Part of a small language model's weights.
Size: 14 layers, width 160, MLP 448 SwiGLU, vocabulary 887, 4.73M parameters.
Training: a variant of Muon for these matrices, 137M tokens, 8350 steps.
MLP neurons of a small language model. Each row is named by its layer, matrix (gate and up: input weights; down: output weights) and neuron, and shows model dimensions 0-127. Each number is 128 + 32 x the weight over its row's rms, rounded and kept within 0 to 255. Numbers have three digits each. A neuron's up and down rows have the sign that makes its largest values positive.
After each neuron's rows, "fires before" lists the tokens most often just after its 100 highest values on Wikipedia text that the model never trained on; "fires after" lists the tokens most often just before its 100 highest values on Wikipedia text that the model never trained on.

L11.gate24:148103137170129106140174152178197140135117133122106083105090118091127120111146125130119091190127158168088166112183158126116060172098126111137154143092128076094134108045077126111061147120129139109143102141136137129112116099159110133111114158139095137146074143130186184130141140172124071057118113125096110110089153096048070129140114129133148105078108052095169176130115132060205146107109
L11.up24:175147123114124165114134108060129173163133115178155176120133073090133175117149051097144105115086101103162161099105092120105166166058105151117061067129149175091113066081160056143133119116167139118109123137110088120183168132169120121096132107146085091108108152134140131118141152139166138107129161089120125139108175118131127133120144141102166065152165133116118085136140165152153091044089
L11.down24:151135113134104136183073096136196226153164069158097125067148159146105161099160115135160099120105129108079143165159084106139114090120131140110165097152078134141111128034103116127118099129124130075094119097135163122116126117156106092177149128138135062075096164101112101149128162115152112114054136073114163148194092188099170139116109197093126154113149105120136146139130148190145170148116
fires before: "ge", "r", "i", "ies", "g", "art"
fires after: "e", " St", " S", "em", " st", " D"

L5.gate407:083139116128167038080101096142164146096118136109192116075138175124120107134116214125106137128146134160154174130175162162097157120167242115120108180113120088067138184104119155139137119144070141161151127110107076115130110110167137134178156145144155136132076152109107115109068151078163067093103131163124135103102118162090134151139143142143157128161097140156084082137127149134160094194126
L5.up407:073177133127151121061115118146107121169089129126174147095090110140115191086057130141138115138149131120128141111124103108125159102139129091134204163110084119127149122117170100141086134128074115115132130111149109157080131115157155178119141111130164114155184140106143129207127128097115163092105095169115056148164139092188150101119096125138164096114082162172190087165140164171078118141132
L5.down407:141124169106079169077102151139169138112126192117105105102173141092118130122152114069089124146071143125171079114147108174077146127140135122091223113151112128173133076143162132112137143053164129118137129142169091088129085097080082089088160141121145153128134164084110134124139141110107094103184168171107129119104148162154096208162120128121128094144107060115139160129157163106060160096207
fires before: "ions", "l", "C", "im", "ce", "S"
fires after: " Ch", " B", " F", "ac", " ch", "l"

L4.gate218:047174092074088101120183138126149139115118098091132157173120121125133130141145172063098110144149188110075127176049088097137144127118118154107188129152121112117113180107143113134133098115071119132132098128125149071127163102175202127163073105145058120088117141131116156108142089083118059151040139127093081123121160147164113127130175106104123162170147115102105173130169134113108082122140
L4.up218:135113083116086088075121135124179098134155117151119056135142118165124120083133133093134132142176172096144153155135144140090135102124071117135166157135124140138168106173127184140072092093164095114119037136125175141113191116084137163130071111114166100129102134174158102142113088145096136149105153115121116107112174155154112113129146104126104140121175164157167152145142188102110124137181
L4.down218:159128094140116172126098106152177087123108133150132067092092162131192060120156161098115138088089092174179134139155110135127142091146093167113145117157099073078117191114140114152131145135146095122080152120096162159116107233090132149082106126129114167156083148129153165132133134163126167140090093144143096104176150148074144079180117110157123123077162167148166119108124208126151101158149
fires before: "ation", "ations", "ant", " of"
fires after: " p", "ec", "ign", "ual", "ep", " P"

L4.gate32:164155105120162095096156172140142084165156120164173112152155127107149136080144052104126137145172109065116118143084176047115122207127165130060122148143119140100109183103121133128151104189127108104150118116074178099110140135130097116131118067134113171145112158086128109091120137109058096151113144121118140160112121154139187147116149057150107115150072083162108153152145161203109165097123
L4.up32:144106194141115143094135174108086145124109123114211135162138061029138123087140148095164130083136100157121179094099122130118169160093173126088161171153133119075097155131151084147198127134055117083141159110105141150098145143097079120137115137158135141157121142166097133154122118139061067117138097143149101135142145107131201123141098072107085145090139109145178136139201130129170111143173
L4.down32:073083154143194091091126150126116136158142136162137109137180164054153137145166122106089192128085183093158132157133101155148110182127121122131170179138127122111103116083098101109169123168088115106091073155122166146104135129110148121101087122109122131104115128112077143076184093220136189165065122135142110108112185092189128154075167137171148151095133124126184154105090143143157147131141
fires before: " ", " P", " N", " T", " D"
fires after: " |\n", "\n", "===\n\n", ".\n\n", "==\n\n"

L6.gate31:133130129166103152153175186159121128159122090160092100102122107142115115133158063156118115172143161173138163133060153085130191116103154089188123101149151124129104126135131130130126156084125163135139156174131211091189128073096096137159126154115145186120145141161113078129124137145101149152112104106056093087169095139136166124168109050185141101188152111119122101157172195156136114087101
L6.up31:146100151136172155094052138157088096138113069126086113163111144130164152145107124116078161147125140129148156197147084142138150105171116113119125126084074127108168097170142159177128126189153197124129177199142164044129078152161125107069106143139121145153180136110124100200176181129101184136117094137137154130133153162156152078103116137104119146112147176156135073165170076122140108151130
L6.down31:089084117106106154154139135121106123076112127118093137063143110152230170135107137171117115122106147076108100149110135123058078099149080106104131125166155132133113126140125164125165144130068110171110163154125189105136106120108118098119054107139188143158135102126069155113184095136137104111132150124081205080085106164080072118137100148104108097119152173175154100130062149137107079079123
fires before: "ile", "ite", "it", "at", "om"
fires after: " W", ",", " f", "or", " of", "W"

L4.gate446:092219130135149154118111151130044137114110138128144081157147096106129142141109112150151173116152138067120153147102154093167102137166144176084082132127092089217141140084145181177107116145139106108145178126052130100173097152139127106140214173143111156169145115173115124158119175139095141118187107139085110108150120140114117115125122160200105154157145136182134168123120144162125101154051
L4.up446:106195132158116114104054138144058140140147057123186109149095057139094163128126138180082084155187152095113157150046120151136135144119102170142093134131168139145117105132146117167073145141118100118154153181096087103149182082165111108142117130190070153135148176118139101112131141172096113120137130130200096042130172128130140140156110159141138097161125143120160208120130170123131103147117
L4.down446:100087122122123141108185080077162133076085145162095196110145139105120087155126186092104124141081124160114112116141122116135164137167118129107160125135071165096133105144114087059145099139113140093110129111161219116120047075089136116152120156113154116120119171136121168124132097117143134132165163086114143195150134110128142106095192086108108157109125129145141118142109156124126171113118
fires before: " |", ",", ".", "0", "8"
fires after: " ", ","

L10.gate330:146128090135142177114146119144113162153164123150106159098199117113197110123155125108180149159128098145153144135078125162109135103182153173114148112155178120161131184123130140153157091161115129116150090186098157072168149131107141111159100144113172149115111183132112174142136145095152109121093120078134147106126129123089120076063125145158181095086217168183047131207119154178163161162129
L10.up330:114101119141145096127143156082085139057123101139144087085171130145126084156150187163169183156186128106132136118162094099112124161067123148188135136103113162081141100180171114134154180126131184109120120145083137144163151139149104147165167150098136147005113110121104147100130148191121100133134148122123119113167117090184112179147124118093137115108067158162169063116155080154140137118177
L10.down330:180131141168111144043124135088035141124099081151111192068133143129211088125150125140134127174157120150162123101152185094112133159100098105074179126135171165086098172105122117115129046144129156078093125112119180130127131097083150096134130156155107143129147148129140118134106163133169111190112080146180152102107103144123154177114161137139128100118120188138111106139130069126111094063141
fires before: "0", "1", "2", "e", "3"
fires after: "1", "2", "0", "3", "ib"

L10.gate268:164086185157155098131130103151097153103094178172076103136095103088061146125123172181155131151123056181108137118126119141138119136098104138129120098096106122142166042101145107109177065140075101097118122158133180162140159122125093116169131143146114100099113158151162137114089038109163143142175125102104106091135089159134123143095122180098148146128144172170120101107143144115168103139171
L10.up268:089106139063116100048112112082111146167103117166139164115152141202094102169177172113120134089181167167095152158115102178129140142081138099161101121141063156153084143176138102138124131068135140178084114134084098120190168110165186141191141126127190098107141136169126193147132137133184136128113063121164097124184192115150137155127167145113146095123129075119139142123149124101174131194109
L10.down268:115091125094094092120138162168111090103194140101115140124146091123106134075136176118081111167161141084126185084091079201135136095111114107123149109090151109044130125097069116081141167114201153120120144112181151146229132101151108161088150188153150114065139112103132178111106169098118095188103085160116113169141144086085111124109137071151109107135167042134159102101135126106135122126080
fires before: "0", "3", "ly", " the", "2"
fires after: ",", " F", " and", "."

L4.gate144:052105153063098161118156119128117160163131153147182118158155155160094175127155133134135149180160034157131107138113178139074187080113168101122154155098172165105163166119168134164192106102158127124159110160108149156157166061089085159105124090181145081113110155114131164081143085155110077092119159146187065115126174169152156098131135154179120154189175106105139140080165158130115109147136
L4.up144:067126132103148133091129090102099159119120131173149144141122110152049131124121180108173130137203087173061146128093153147123161081089159148126182101135166135111157134169162179117128154105084130146188142125131143130148142077130081164162147115179129090109096160142106133137158118142165109117215130127147109080146150155150094157127106096199115122154121186101184117132164109153130107160119
L4.down144:142081155073175127103103093146097120167124109131193125087100101054074105152187103165115153121123155198126130169146213132099202127160107138213150100185195117157100138150145085145134153147152088163199149167111105153158118100118153091101117114166077055125153144113110126161091104169141146111082085143101106168155156130137136118149207168126107124119151133133144123089135147111106163153113
fires before: " ", " S", " B", " F", " P"
fires after: "\n", ")\n", "==\n"

L3.gate115:134107076118166129132117105149075173100092168115116129126121143138145122120103158180071090122164171138093117114086105155075142084078066118142186197119104112123080154155219123155073125114123113140156150071125145137113126137130105115155133074121112162120153077101134137149108107128049072200066139094125136115080164119098112084144167088093129138111104145172145087157114155025147092103133
L3.up115:167090080143095123184122137130049141097117108175130137129121158137131121162113133157094077102196159103189112137155150144110159121102078144158142183120121092121092181152155091143111152083122105063105158122121100112121088132094107092124169147141116127163144139095136156136115156123104081187042115130104114069113142133135138088122155127066151134018102116171150144208105136090155118105158
L3.down115:149084052118175155114139095100111154118079133133155168148096181152108096113115124107094116157118099164105109141082157147127193129091085148177209133085129094096119129120055117161121151159150090121148089189099128117116136127135125158144090126160145139129122145111139103139145105126108077126029156085154123120086133128120225138166095142147111119164138115108116188149144141050153087097158
fires before: "ation", "ly", "ant", "ations", " m", "s"
fires after: "ec", "is", "ign", "ual", "ent", "t"

L4.gate407:120128101094122114169093103136101165149148090163121115140088130147155178104121085084092196096135062162157113164101132073123162072096156174128135112109104131103094150103138092105146116205203126110069106164081090097113133131136125122104146086127123185117109163115109137138128075131165192096174150173145164085124165114142157111172169079151190113129107077107098203106124196128105121087149
L4.up407:146132089128133137185175097149153113088117114099093130139118059119153145069101077141128173119157092102117102122066141072126169096123094124145113075155140181093140094135108167139145116092109142108103127131051102145121197121122121092069111121097103057111136171078152119136124143116102114152168143160175136091059094159125146168145172132178139148093093117132098165106188217180105120178098
L4.down407:106126142180232155107155173147127146141160148157142158156098143046132129149150126148119158152087132132132149111111132129101147103228113089096158097080113137121093097103111106163106119147107110105139123120081148111118123116147121149169124111178037076156157084122193117129195152104114129157120079145141142081128133164171118183120183131136067101105077103146100088121121109149144205159132
fires before: " ", ":", " B", " C", "-"
fires after: " |\n", "\n"

L11.gate424:199186125122093128130136110129177156184115071127143127080150068144164162179147131159112182176143076132178136067130135113169118067152134128126134126076083124130159083098138083164094143081206157152080096141146107141112155146114092114144151116087109182092107112091106056142150119121086126098139129107143117103103107091115097182074088120172160171159088087124068155099166130104099146167078
L11.up424:139108092130106131193161111126181114169142122196134115137076033074116107162131105101109078177105079111157105116094113101106179114097098125105141098067134130154141101163169085108132085150145135105137120168133127153167129146109139091114141195131160128132097136138157129090090137151169095125181171064172122101118114089147092119124127132054155129185092128162153155105132188086143134184088
L11.down424:219123152071143136141111099093125134178113112206183116117104079119075142149148126130129123135099158141105151116129091159158151147138143086153142092115152094160060097142141117114142144168161144111069092141069133200084152219149136104116150194161125154162158090116130152068105085150122102083170121085140163130125112159080073115141196134127103080107113114108117124102147177134139114104179
fires before: "g", "ge", "i", "ter", "att", "ac"
fires after: " l", " the", " ch", "==", "em", " st"

L2.gate101:161181109131173101090072151128102121127147142091108074140093084148093154110105101175075128105184132090103162116071147057163091149170066117105075160151121102168111125123169157165092066103163094138129155156086096090118152166169157111131127112130136144160110115163131082110099165121079083154195114148092089060091171140135095129089100153151080107196098121129110157132110138124116116143088
L2.up101:121146123152123115103082159154037134136136106122152111160130117130096159155091127160112089117190157108115167157068116098131101192133116113079089184127169130168112124112174175163128145115096058133127151122088097112115149129169117160145139172146059196143173147148101093114125177131089110121152088145121139044102165105112103105098083163171122169162099107182172143094125120125141101121089
L2.down101:117070150129115149119190043125216128061118136158111139130166153118148085136120151118084132137047093163135113125152088146122156083135120137109162113145081140069124118138099094110153124151132150121122108124228163137127076091084123105131108143091158117157084174145138135116102091147177156145097196104094157209142096121153119119145158102060129140138144133130162129174127124105105145103119
fires before: " |", ".", ";", ",", "–"
fires after: " ", "20", "–"